From a checkpoint of a small transformer trained on Wikipedia: a variant of Adam for these matrices.
MLP neurons of a small language model. Each row is named by its layer, matrix (up: input weights) and neuron, and shows model dimensions 0-255. Each number is 128 + 24 x the weight over its row's rms, rounded and kept within 0 to 255. Numbers have three digits each.
After each neuron's rows, "fires on" lists the tokens most often at its 100 highest values on Wikipedia text that the model never trained on.

L9.up427:141128100147137140124123139115142125163132138134116096121130118103130164094115118122095132121126096113095119130118139124159125099093104118144164148190079150134162129067163083150151120072147098089111139118119093148114096106153127131145158113098142114118175104137137172147085101111125152178115132094138118100160104143137119133118116138137118091120122155137153178193129107110136128122088120095147058117118144099106141100158169107132103102102132167129144124143129095115119158085140123108114120132119121138100119083160123138121113123153125151128112133094154168129082147155125092099105117162123092113128118140154122131074150113141135128120078144166117146140084109148124109159080138163111162155111145170136102108126133130104123121130156109108145150120099144142187146160104112
fires on: ",", "),", ");"

L2.up265:097126144140129133148114099115125139169136116113121082129142102137128120122145108141162132112138153085130121118098211132108149135120096146079140168152096152157103131154133148113169161114122111098129128180110122124116095122145146150118147145106149118073135110160145169140127124152090158138108127152122073120141144130149153136105113153119135116145137110123149104122130120142099124125168145100131134101127072117140138124130159096055092166134153113161111184147134150111141125102133128097141152122115130175128128138147165155124085138180127111130145175128131120127080120125118151160102138107066116154104109109150107144113187118083119115111129104112112081130068077138168123131121109167111137140160133137145164122143117117135119092139117140082128108114110100096139124150166108
fires on: " can", " would", " could", " to", " Can"

L4.up332:155134107121113147153096140136109172148126109118124154105125075119142122133187143145163146092144135109132122132122124162164105141136118102078153169147119095093139106091155092107182152133073124090166117156184102081119131159167140126145135162093123121127122162165154121117130132152171149186117137139124105144117128097128129139156108143126118134135122100143132129113147154143139106118136171133151149136146138097139101101116146117121143160132085128107181114112133097091134143115131110088097127131112155087128080121137052120088120130103129164117098132129094118127143140106102165143103133148124095137117118114101118131126149134101138134114119122158093122144125120110135112065137072086109156137105155115127140158149121178130128119104089110132081153116133097132134178101162116
fires on: " an", " comp", " An", " Con", " Fo", " Mon"

L8.up451:149121168150129108130114105140124183148114100147146131121109115140112147095125142130099144100129145083163126146116136137167093099125137119181123106140097145141110109083121127144099134093127170086086126116154149119154089127146080101091111116122138157131106129105154127132131126109116138171095116130131115183116133130112095112124113131119152112088139151129150164173130153155172136084112137126162148164163127119142146131104149147153111124133135132159158108147130111123095158155111138107136123110103107146139115154102143169125123136141136112131111107091107107080102112140109108106120134107134121163082115135140122166086145140168137127122088120084132099110084062152140151160134163199140105141076163133128111110144167123131177118066142120101141116108114127147166095169149097
fires on: " and", " ", ",", "-"

L5.up643:159114121095128122138107122117121115128136115114099106145148159099120142098144153148078134148148149114148122154104153164124102134096159123090158178131074144135126141121127124114117105099117172081162125148151093136116080167107141100169146097102096122091161142142084115158094122115097133128138120132096144128141140137125140141154101133122051102114113162176156114141124128131127141131106127104131090136149184108114131078149185100115087112092145120147182135138106106145143151140114124106126100115113097176165136095163151142096110123130130118138127115108136146143103110144106072134132135184137111150107117135150129146101184129087153118139120121165130139152083099112123134121070085098115130135112161164151142110132118096129164134162119148085115123151121138123123145138106148
fires on: "\n", " and", " (", ",", " would", ";"

L6.up205:160111116092138132179121116139119164119113100152139090105127161076107141138123132126146144067122153064131120128134152178153122134160092147113119140157115191107153114129166069079149166079124124109168127144140120098120116086153112124142109135104140140151154105160111144149097139105136160127110100085141162080129135091102112100153180101143100092109109145128140088122132119125145131126121103076154090111157119088148120141147129110124142100139106109126115146136117114158108179133175118049114088112106125152149096153127132124138123136140135143088147147159118130114121138141135124121133130124131129173107104131125110149115136147120146119170144107155107125142070147137118131127144114145130156116171179139119119129151103118161131125172120109157121169159129085118135129132118139
fires on: " ", "-", " Po"

L5.up945:105100086145120114128097165130126103130088126130131127176155111139138090114122122135110146118135102153133131142122116109096152116155127134098100141135128131127150114137120160197143085152130141134115113099168167129095136152136137144138168127103132147147120170168120121122107127151115137178119119180063106119118178103119110149119084140078162144106150132152153101110127107163132115127147159126114140139128092107155097141119136117131124122099103105143150108123111148145188132081122117169111136120136168134126126125146107124158115147155093090175109125115144142153134105123102139119138162165101095131121098158104161137096096098160088057121106127191096094078140111118156102151075125161134113165131139108086124119147131141119151118131137084087144096113106149141144107126100126
fires on: "s", "'", "t", "er"

L3.up143:145095143143111131113113115105138148144104143111139119111146136096119136096124077149151135147145108143102124152101098143167154067112113129114120174137087136134170098131131120159205106098143115141106118157125133116117130098176150103114151129119117091114151103144130123101138124113138187143107124121150097143132119140131114080091140106102109128124145155177137152162148131166162132076149107079145089184132146122114129089147132116104139083085130106110124114111126136122150127150158136120142123097139157110158106125167118112132108123123113103152148116112105149145084140126128141156137115173149107146130131108126073143115097137100070191106120103087115125141062117141111144149078144135102106127084093101147116154132121140109139090132094081142129122134122123138120160170126156
fires on: ",", ";", " |"

L6.up13:133136124132131122188130109121104170121101135122137130148123105152117098123176089153138143125149103105129125116136157141128085126162133142138146165143131145102117135111116167146157136106117100134099101105126105096133130123141106138107164164107129119139168108104147116147069134141102094110109111109080136135134168106145154099169137128142117123105124158128097097133129136179131130132132157161131072129134136122106161133062146131078132095104112134092122169134082142106151118166120120114092139126095106131107076160130122144147185199149137151193104113099081155107120111113089150121075147143077120106124138120134145131131164148086122122162125121159102142105138120171113110103118132132141137137137154134112165118142104120178107129109114110089170110141146147131151136104156163
fires on: " then", " He", " later", "Early", "Career", " non"

L2.up817:138118146119116106161122127123092160111150140098159140127157114128114121109187118166156137144136135129100120135128166104136081135110139103097095163121108181073105111146128142138133161126134097126158122100125162105112134144107155122142156119100157113157127142133153098143077149123118112127149120134109110135138120092119151152108164134105143134138071150195075121182124097182125118109112161121161082127139112104148140132119137116104099123117116128130135148108138161118169130117137114067092112114101158118110136159146121151158089154132151144150144096122144111124108111133130163125109127131133121138103137093151145141123192154096127141132099129120105119095132081158079124088098122162092084141163154117156180094136131130123168104114132087075138169134124134112112176146121134
fires on: " later", " before", " until", " after", " After", " then"

L4.up29:110130097151116108153085118181106138078134102116118135160121111158137108168119110143108145116168117112158128138168149172124130108115114116109128144141122090120134119124121188148130171132124140114133115127133113129119151181139107126175129173112118112153118166129093087090069105120088134157133110133063090160127155168124120185142123130106129135163151095102128150101110134148142140117173085118101133128157102131135125143107130081101122148133118118170162143132153106136138119092122146118112116133144074141103101133125139142111130115132107108148113154122127165132139142091090114142128178151108122152122109128175176127121142129120157128124103133148123078082133109136156134116065130176106112115135117112049149134141141163115095135117126127055109139141114144134144136121149115
fires on: "s", "t", "in"

L8.up391:130150107123102128158099160139115100141117159151136134151133123098136112153156138128096135105126113115087114156129159118114118160101141098085142111143168108138181119149135131116156106112115140085126097112109145094138113137099116094143131161149136139126148139125106129120128110118111096141136124136109104168134142080160106085116145113113122094109142106138167148108134154165145121141157140135135045155163121088177099154104174123132139101102132135127170103112136095113161150114147079162125154128119122150135121100154083178153169133122125130131104117166124144121164112113073123156176139153102119086118139105096158111140095107172121112144138149152128122121152100121089134109110110119082163160119191120101134123148122135137142120147076141124134160129129078164131079091163129
fires on: "0", "2", " three", "1", " one", " Re"

L8.up18:169108117115129125177139097159148136108143120094115077143125107127082108121160116150131127130138152133152128165123120134093091106128099167098108121173098145109118140107126164147141135119134096097129117148153080096131158131173109116122102136109116074098189151164114179101078111122140093164096122142129109111150118092136145140150164156088126106107142133178113151119152132141150131143116150120174087139101102106111135117146179064138181106134150131117130121145121139110138139121146111117102133129142129174130128128155152148117117151131121129111111155104156099119098144140113094129131152132116111137098127131147138147103200137109125106129094143133127094090131108124105150101112069166147125159139159163154084115128142096106141103171106100094124125134102163139134110093135163
fires on: ",", " and", "\n"

L6.up933:121138107100090143134160123136103127135143159139147089108139156096130161131138144164114159067129155145157126139141132112148116122089084103125068142159103167141102133136119090087129144085122121125113100118133133129155097141162142089152124193134153094108125096114130139121078106113111113136136116140134148143111144126140188126142166081122139109127160124173110169093152112146123150065094134139134115138136116116128114100140144126173118135142117123080084118109098119109122172126108110131113126088133136123179114105157099122139145138127143166076121135132104104159134132123135120137084141153134120145089149115102156149109158142121131153187092158165100125108153095107063129107123106129126140151102140114161106067147140138150148148142106159145111132131106099146165091120133112
fires on: "t", "ter", " and", "der", "ber", "gent"

L4.up311:102127159088130146147112171115092158129134123162118095153136138139105085131124092150141149095148137110156129113138136125064151095114094083128119134139125113139099144148127115144109180146130159082131115152119090099120118120107098107159165108085137122130135137153136112157120118150125118165136143144122160135117148118153147095122124126142155130126129101139105138125141138167130119096170184115157153127141076066118110054139151080114156119145105161096135154107110157107109140152130111087157149112134141136157073145149113140147097152163106177116084111154155094155146114134103119105147175159142098079128121114116128139109167135125087113146136143130107141161146131126106050137132100090129127130136103128117177123142181160126110124123120151122113111102119117106150136119153121
fires on: "–", "th", "st", "-", " m"

L6.up968:141126124147133100162118124131108135125140121081093174151155105165113129149146135138142136137138120126150132105135104124126146097153129143121103134125113099117114104145119152184141106108150128133104140128155095115125143120115149125152141133051107091130134162123119167132114149149124105135100095124074081139122153108124121150170132104118113138131151154158112104122137145167104111104144113126143116130129149147100119167103145084121139134098119150129140181147121138097127151157068168130069164122097116144133136176115144158124149166147096150185132134106053132112131163117143141142110144129119110128128119108163124132128164142099126151147147117169122115104144049187107109129111119130115141131164134086077128131147128107162141123163106074056151116124141110107156122084122133
fires on: ".", "ma", " U", "é", "ter", "va"

L4.up553:085158134120100148118149161088154118119090141124075154139148148155140104108113087116138147141138116127172128136176115097136115126111112122130114134119136093138090129127081122155126102178172120148103134148154168123118159101139142114138152103135130093107114171121122122124163138160161123146142116141118129148134110108150121150109069132100154151149146123147149161131137115131128118112158140139105120155108121134085110121151136134148149098159120125113135134187119132101165113130129167161153163143150150147091130139096106105164153166155111094152125100092154096120096126153111147130106139119114080122127103132084085121101145116115102111121129154126121099145123130161150089163086158124144091135173127097097177118147122157135156115137125065055151078125138090088156146144138100
fires on: "u", "s", "r", "i", "t", "ó"

L5.up380:086143109159096117116157167112133109094144176099120141130169113130152124106129114145124146159140119129098129144165127118117112141093088194119117137110112168137139123100116108163114117156156104140074139134144106100149118127108138120110161120097165079101127165090128109140119125157130130173131124157127095136129128133135145123115124133097086112123169129163148134136126130154114123071194115082179143132144127126127100095131142104154110088152109081146163115113125152124154126091076108117126164098136164128118137107147160144123072105184095110160131123160130100147114094140139145159104141159136101112133098161120129144109145121101167098117099122110116100091094103154153092118089104148116126131143147114106155151154157135107144136132139101104170107106120122113138121195109124
fires on: "t", " of", "s", "ing", "l"

L8.up38:151126081119110110162126108145143103100154122114137082146130153096109153148135101135130138139138094128143143160102092100104094131134107142102133159182102148099134150106118137155134140104134121111148112143119097111107083126153114118122108141117136094067162102143122123123067141065125170144098145098134100128149098120148146146157097104166103078127113145141103187144165098110142122138126132172123081172122151124133125080141157080114136092111162135131157126138113129107134152108138130111093152120131127123093097120160157121115106135148133151108140176137147117121097114166126117092139172116163103113119119165157131139112159080087124114142134146171100150138112111131131116146091104151157125110162112120149148123121149140115132104177137120075135096126131162165185161123145129
fires on: ")", ",", " and"

L5.up835:144129133158181128125122121112119144143093152120128139140140051135139119092137157128122157147132130111138130143160132128182102125130145133123135125131127115130113144143126137169147152081116121156142128142156095094119156131115141111149142170127091109097172096118160128061133155126156095132085099135119088144138159130154133147143091142111118142146117160090136157109157153121093131058145134159169114111105149101113112140131136122130088128138118164083157118160174094123139127144072156138112101129094138140160149139127137110134150147128128092147143156092147114088121160093136122089118123104125076124136074141094138141085119143109130118138146138167126099112125099151144121181075119118143119155111084102131092122148126141121175146130095089080113134111110113093166131106119160
fires on: ".", " J", " Mc", " Ka", "K"

L5.up140:105132125126115110138093135106144106129121081125123143146134097141116114115165147140102149128168115139125120161140153071121132131175119183117085168114110140126120100154112102187160138182141175136110130169135136109123147143094127102105148163139106081125130137126137120134113117160132132125128167177109071110138132094151137193117148155108169167128150103127145144152155133177095122081130139113123148169111135126112119159123136124123120134077094115134144114118141106088112116108110093150111128134117148126121139117111076153094131140121117139168143105149135109136119134094113139133101129107081124108106094108117138127093163138112118113108124111122099075089115102113150057153119141176147172117091133133099130139149158146141132114074113125083168127078126131138131121163140113
fires on: " New", "ba", "'", " We", " Ha", "."

L5.up642:156108126159152113124117137094122131124136120121120137133170134121102142111131063145132135116138169136088120156122124143141112100114074144130128165156057148147158110135154088188187146113124111113136130159136098122119106090136139100203113101079130111137152103144116152129159118077127125120082105136163100102147109155123113098132162140092103108116132145148139144133141118120132136141125112079145077132119167136135105098148166083133116101117114102155117136096135126102142129135140112111119127100128163130187121103173088142094107115102109129122191159143115118146083104156143117122132112158120111133135112137134088153117171142143078165119124109119111123167079098129127135148106117131085149136125122155174118138143137115113155089152096092151097132104109119126130133162119128
fires on: " of", ",", " (", "\n", "-"

L4.up101:113137100105151128140136127142120094133133163130154174156161092147122108117120107145153162124152112105135133125163158127125132107080160126101103138138115105122122134169157115174108137134151122116124093119132139101142148109127106125171151113097148083088112147140146118141115147158132116111143100161099116108128163121147127141133097162126140139206160134133106189152171106146104131154105170148169119108177090083119123106091128127109190095143110162137154129149147116056131134114092121083154154143115127141117104089132090142106140142160123164125118145135168105110101108099131133080105141134152092102095094141150143154112131125129089088131106152155112112148145116168112107113131124095130124155148101114084109138154166151146099131125117124130128097096144109083154161112143125
fires on: "st", "th", "ever", "fa", "qu", "ve"

L9.up984:093098164156171133122068140098106154151146142168095163186115094129169169141135143136131165145135109131159133097125109151105127142123135117112097137135151117136139097123146087097089124083130081120151078111110144123124131098137116137125176093140155156088162158096128156105141127101126123156116106153113143132151113128140095134092091128155123146111113146129134149109121126184123144131131107166141151181127147137119100122053146120096138130118117106118126123156142130116101112142113134124107188128087135093123101133120148140135086153123137131160078140146149098131112132114140135124115158173129092112101127121106117120114133110144102108159109118111089100104116096134136112187090142126157140190135151114106106119133111161134151105129112080109135128134101067161165149135120116
fires on: " P", "s", "ch", " one", "r", "w"

L4.up609:122116134155137157139127122122118115140120132156147114116169166102120152123138112147165144099129156129075125172093125090146190098112111158121133152147093179116168098125121133116187090072139112118146112167122123114122130071174138109127130125131150086122141111119121128108130121122133176125076113147133092127127137141112128119128109100119118138134184145154136147139147110122159130102131122098101089103098124143102109086151143074120115107105164111139100134100131144097138126091171105108120104113136185130152149089149092126148093088132116144132127117085109123145125114159144163112101121148165112134112112106148106143097111129121068152070121097133109135121070111155093152121112103151079164159094104108136109147139111129134123104149128102167122134128131091147164133132143132
fires on: " |", " of", ",", " /", "'"

L6.up884:092113153150162117140107144143152113158085113161150136138132173080102110135117089150134163170139100131167120189103143135169114137106134132170077179136128156142128124084105145108161153095162180108105084104118125110103116137098170122149104154152122097123127129147133138115151135113114121114134081108124129127143136151110142141097143150110122111125085140117130137132160133132158158134164119127129102090123090092126105162117120122115144107152171124148141125158169120081144121069133099113123151143116132086113115111141171134110093113129104121136127123132138136078115143127144110147132119112078129125118067074138131161124159142110173128121120125111117133119092108119158100191074105163103112139151097114110146162164162148144142102101115111087123097120133128142116129141155108
fires on: " it", "N", " Ke", "i", "am"

L6.up562:125159137141126114140140156108110118151114119124146120163147136119109123116120121153121130119154146161127121147105152118135076165115097103062145127159075121109130119105113139127142129111117148069158110139122090137098097147120126144146105098125151124071158122134062142125089086110129133167065114137087096123131127124138139126144126071120090083090109159137101114141174109129114141140147115157120111158133126141132097136135145075121146086113138080143176103150133128113102139115111140113102133090129128104167124128158150130099096152136107138127126128127121147089133156142106073121122132151117123092111109136161111133102195130115160159139126126189112120131138115143124135146100114125097160140212160170163134123144131108156163118190105142113134149117123146156149139124124138
fires on: ",", " and", "\",", " by", "),"

L5.up350:125142122125099121143108153164121175146137098110164119146119108112101162117133160148137158097119139054119123131187171156151143141090153108093103119115103145110084107112141105075128098093088102126114133135112110122167115129115137118118111158115169106158137176091098113082058127171160172132119100130129120122125115084126134162163127110147129127156131150130129175119140104144140133114128177103145126149138173117082111090130143072150123122106149142112123128129127139102123125109130133110143101137120090144134149134141100128135092097160132153106071144139149066133110123121121116108095163138145102142107121105133129149101136185095169145125099136132127093152112120136102152067126109142158147146136134143112135081148125144108167140108134136116114169123123097151131113143122100
fires on: "d", " and", "t", "y", " to", "ing"

L6.up315:127123105099130133150091138129124109153064088104075106124161109152127083160129157122201154109167104092099130137136148129181108093148079116104129163111115114175132111161121137155158154121179137111134128124113160128130161129127110134160133125136100139168111135183120134119169141102136112115109103149129112146136095108153169133118159104109113129159119115097187136165135097091135108130135137116085147138127127106149106107126133137111145137099118127130177105145124125117108104113168136111135164084122158164138127104123120131137140142142108119149163126130112149092120121090135153134164126165110115089133124096111117139127143139105132166164159133150088107147097122117150113136114129147142115177121120081120109094149111124109156083107098110157135139086123112063127132159088079
fires on: "1", "0", " ", "8", "2", "T"

L8.up470:155117069094189107143100107155071176106150132151135123121132113144159131094126148130128159067129092089113130157120104167127148122099074115142147144151103147106147120081163098095091148051148150091171124156105128144137087137171138106131125091096168134128131128126139112143103141114139164129093075107093117141137137150101129144132138119146140114093160148146136129105139144134155130124136148099172115096152121089133086133142149133136113148124134115125165156109120140136167137085152103078132110151120152148139094133143119148161139151154132145147140113164144135095131112110113093104129108142161138129140122124132117156096118132143115082174110109130107129114099169143100148058121132140100156114130104105109102144119111158114134137155126110157146156163130147135107125158139147
fires on: "s", " A", " ", "e", " T"

L4.up819:147112125157089112167131114184131129130107111091128105149143106096128145137152150156160142099150159119122117133111126152151088145130109115110174185136109098070145126088147112128152143141108150088128114152152080089112124146153130133151143197106123119150115129125134084125108119163138137142132142130112109131140107088108135143151105126098137097118086107138148140123155151112096110116133141137160148112171121133128116111121135137109114124120070142116117146124165124095131137149147096085108126118128167113112084109156106118112104147108138100123132158175116121119142150106122127143122163140090114128139111090078136141141179155090154120129146139142086081152124084118102125092138094094086140108137164112154155167150134132156120102093088118078079131093153109135135133116193102
fires on: " Bo", " an", " Fo", "Co", "po", "lo"

L4.up724:115111102144123122156125108183068134131097154071123114155187133138130118093107123163139147144142103133112125133134110101108117160129119094120136122129129083092118155116127152145159099179133133151102131105133118115127158157109150170135157128119108091124110160091121103111084074128089103159126157150103142103117137122142143146109089111109099112146114129143150109135136126185154108107186145097100108191127098132107136132106138137138127144094124069155141116121142142122200140092122165126138142118151136144114153147175099139100141163161119138123093109113143159162117127127144132166149180141147105116105098162135115135118138174158137166104110144098121068121121075133146104126101134120083074137124140134094146120131108121113143115112117128097145113122120140159135139149111134
fires on: "ly", " of", " well", "s", "'", "ing"

L4.up572:132118107124129150146134135135093108127115134118137098125164121131127124158146104153161164123147115134107136122142152129094152119105106118128118116159096125122131125126165107124104106125126138116125104121139133074147164125135154144141167138108112108126147147158136102150091117153156107158109155122112079100130133142143131127158116116103139132155142148130111126131176128129121119081145121125107064110109080092162085109125148103093141102113106167127137159127160166087128148147115103114093180047124134153112096133171084115114155147121138105116116130139168129124094128093097092091118152139138079086095132093142130161081165113142096068153127172171095091131149100144138088125105141089091125164127127153116101107152154168137142112121121131121108107096115104086160149088149131
fires on: "-", "st", "nd", "th", "rd", ";"

L3.up26:156137152119128133135086114117153124157125150147143147111159160113112140122131122134139127031123164125098122122079147147168105126129126131125132105149108181091137090131139173096190114036123145134141136133117137116164130137177152115140126126149121135073164085133143151143125141094135135099129076110105095120133138091121117102116124106113095111119109139151114108141131148152169143140112126122152088163154114115179116161143139107101068142129166135122085145117163129129108151117155132104089138118118158091160131157131141157148082116115151142123114119131080139114111123159116150143111119109118134168099112058111121143131143148128132163131139137096118115121081108103093141137115147171131168170148130134147124123137120124174135118112122130119163170137120108144129136108123114
fires on: " the", " ", " to", " at"

L6.up226:132141098115139130141133070141139121122149129105157061135161185129096131115112104144126129111134120134131141191130130074114138123155101145118127114173110175120152135108133127153118100062149104111126112113126119138142140104142129120084126148103141104102181100138093113121070111111126161111084128159146101103149125119129113125156112122148094069097137189119136154173145121106145113155140119113160078137117160111118139119141119114109187098116147120098139154141115122117140146121130121162121156090121096158126116094168108120104119138151132143116115204118165162138098114176111120082111155130141134142113115144129121131114156125120119100162133152168117130154089103133129100111071131176138153128137128182153104103132125121125132112143122122104159093121141153144169144137131132
fires on: ";", ");", "),", " |", ")"

L6.up791:133150120137152127162126142088112132121149110152146127150159092160134137140133101141123140085161149123127113110157138089133126134135091111109125139127129138116105129108087147121142156153119134114125133142154119090104117116111106102122145145103145115131126095128137117135143127137114098157115129126046141176127168099108129119113122121155097134115124116113091161136141155114121116120161171122182100115136118057120097126123153104128164146100126138119157171103103103096146171144085138132095172129100135122108100133185078150130099186137152142135100144081153158145157152132105087116146163125136106087101143131094093126125162135141117096125144159136129123105121135081134075128111114087113125179140103135138141135154180126129175124089069084098146129121124116147182134094144132
fires on: "th", "–", " mi", " re", "h"

L5.up924:136112076154129143125096118155106159141151118128117127110143136071099151125172145126119141111127126122117134147158181122144096106090129093129088145123118151110139159071151090113111135132125140099132118137177128127112062118156168121123141154102173183118114123133108120141124139120137089099159108150085109113111118133125162112129126125158148110092066132135131134114111099113112123129104115139110121152120132112153132148086162145149142133130152136131171108145089104128123148127109121087100161100098092122139085117123150189144144110164116143121093118133163134127096146104133106115132127141131147059089132157147136143139162103166153143168095130175133163123105121151125116124124134117103188138123175132131099101131141142165142096158118158144146161068115118129130142096185131
fires on: "ent", " government", " public", " development", " first", " mission"

L8.up419:156146122131158112175128106169107131160147100164111115086145130128120137148132116160104123139132125092128122112108171129122128152094127113092121158159075156115137132083139087145157131068147107114158130146135133129111070186124144097151118129090161113125132117166127100122095118102088148139055086109156159128146121160132128103139130104104125078097136172142120135115142118178167141126135111075115085129143163109122144117153130137136120094117154152152176138134109087114098158148112150144157141118118120127176112098175106155115137143157133130121173139135123132116130120158094097112138118137086110162125094140124128151116141149134131117150101102157102152142095136140119070117104097154080136118089175118171124135134122151131118119148123113134131158122117132175098133152112141
fires on: ")", ":", " with", ",", "\n", ";"

L8.up687:109116131139138131147098127111108107106125144162138152100138195102110149086139190120145128115158129130103131099123090137121153123123151140139136164121118150128137117117104113114143177136124148157118126154110150102103111131140079134103125163119185138141151125094159125124140137122113134158112109164136109173148142129119074121127097142137152093085157157122116122137133119122156132087141144136128133093115141096129127140123135138112115069125121156136129130135144132105096136152141144082169113131115149139130116125114130135130078115111128069132120089113130144094149116130121115109147136098130124138084116142125048196097140079156114088089095132127088093149093124157105155149086130165117149186138143129154150170134140129100219108113165103109129133118149124165147118110122118
fires on: ",", " as", " at", " ", " of"

L4.up326:124142103136117092109113153147102104154119127089102149113168081148119068127136141134124148157143133167140127140154113156140082143122145162136135132129127092095095136124114144179142132142143158139155134161118119102169152165101130148133162144092114103111125160106165161095149129103128099160089116149092078127135167098155092123142141134110148120154140138147149141129149163162116125111148152146125106112116134104108120163114137093140090112090116124166100123134155125096123131121120123109123148104132131137152140153124120142127157163166104096163165101133126105102130171104133097132124142105097081118108089144127116146110158186107118115109139093120105105106136076156126090184087138187085102153099105104101107114162138145139142138139136100072165101090113118105152116155122105
fires on: ".", " Ka", "ma", "'"

L4.up381:128123122136161122112106144127138077155126087118103100141108106128092133141150098148150146107144156125155126126115174144132087165144154120114150120145103121112113166138152120133124142132147113092130128133145169110159120110139145155124145116113105086091140147170116120126113085116090142144088117121099088111130161131171119105115130114096102112164118137159143139159143150125113121099157130103123142086154114133138116099139165098117104111123148116150109159129186120121138135137116162089124182154125146141106089167107175141143112142135119086124119171150134110106075134126106147130131151129081103143123087094153127150110181097125130179111148124104120061161097068143163135192104089120135124141125125141131150145144112121122106081148114158095142117097068116123161165127154120
fires on: " can", " to", " could", " would", " cannot", " un"

L3.up738:111122130153137145163123084136089129107120150127111107133145105134134133127145115154166141104135155123120126121087127108134103176108127129104157130118123081091151157103178109158117126115101139062138116147137124071148143102166144139170116154115113117163120121160089086161129101143135153158119147144101137095126117094087092132158099135121109135117111135133121124148140151134123100097142158172158116124187128115140142058125171125155128093121093154109137141068184127123143138131119100073123127113110157119071062137135096134119118147098144141126088136122097136142141117128114151126101156145133122110142121108096099135131158110110127115149144148148109093187137109134119135139128097085118112134108175123149146156149166169161121109130071122097125156105137117115162147130147144
fires on: " an", " comp", " refer", " app", " medal", " first"

L3.up3:124130113134117133134125132115099146142140171129104154130150071115119149137190145143133149113137136125097124107137129128132108171111107137082139130132115123090134159115147111081146152092139157080168112151168129099157080153156127167160135152128101106109165155159110134118150108149145099182112136139103122109129105102129125127191113103099155141106123140142127129177159153156121112132169102146130126098157138124135136104129158108097115152131108185155126146112162112094104142129138113092097145126119133112124088144138099152083103117118127152105078131135111137139123155113087135152093131133127123088118114073102108139127167118144090156107114173144101114133095078128139092124121129078116122139123133159152145139143126151149135123142076134094082151113131113082159162086173165
fires on: " an", " An", " as", "An"

L5.up614:160132078131133128142130097110126142147132093129143139117132147121118158134144155150145153087169123093108125125174122132159107138073121146144153138125103092091137112092111112087128141080141093086172121113119128094157131100150109154122114134103182112120163127069120141151128127090117134159133081142117130127126094136131126117142157121108160111132151134157111115129136112142123127143080125171140116157117172150076141132110136155162089115135158117137101139127115128078084126082122115129118148110089108127128109103107135144111161109135137184134087111072099085134102115096131067101123158115154114146114129124146124141125138118136102174110058093104114137110129097126124162127098136145109144148128137171140127078146136155171165154102110151146141146142144095158140146138153162
fires on: "n", "m", "log", "tra", " national", "mar"

L8.up769:155172101096089132133131131130118133134083111108128120131162160086092069117116105153119150111123135143072125135136187154158139113113134126114138115110143126126125133111126108109139158141142103110137109140096131100125126100106087132111139161147152144150144126123099102098126136130092092142143099108103103134117113104105094076126192151129129112153147126129151151131137147152128127097101124146109109147117139087135124124140164108147102117110132132085135105118100108125135134107128085131114166073094112127077091114161123155141136126129120120101114118151131168108156125159144052136161149157145126092139129138113179133110120145135150127128084151138126135127154111136076150135123092160155176175102205132158120121139147163132142161144083125118109192144099129174140104127111103
fires on: "0", "-", "4", "2", "8", "3"

L5.up494:149100132119169114110058126113116142169115119129134156164120115123143150140134128126145137110134120107157128111148151108103120115127142105111078069148119154076113091087170126129154139130081133120180137116180132122109145114114111139094117125119149165107165149105101148080134160108119129139095121117133085143131143105147103137101137128116113123116129157147070147131126113122091140112118152164138128168139099130174099163127129120152136165093177133140169136166154130119113157114140176136078174153080144116117143143109143154111081189158137123152127116130117068139124118097123152118144137090129121154083119104095154142125129081162109140126122117154121124103117093123122135141106132130122168138152144158099090123137113130165134113128108147070139180104109114135114148161139140
fires on: " one", " We", " U", " PA", " P"

L3.up340:141104110143170154131095084135154123131130123177158081137119141087120152139129137131168144067129119080143125105109133148158106161129108137110116111151135095095154157113136111077139129110139149080126124127148105106101101094144149139107140126117123113134133126119093145145158118092102174120106128125133174147127135143162128114118154136113108083097160147144173136131145153170149126110156143089139147105146090082133116112135164077122057147117174106131105120112157135145148175117157123095119115108111127157146076169118118122097116127125149159109116137140092132124113162164092109157116129145146112132115112129107129144123152127111140133104120113103128104110102074128101163176110098149106109161139142187138150160146106120143111094129062105120150127154138075131147111111139117
fires on: "-", " p", " gr", " m", " un", " b"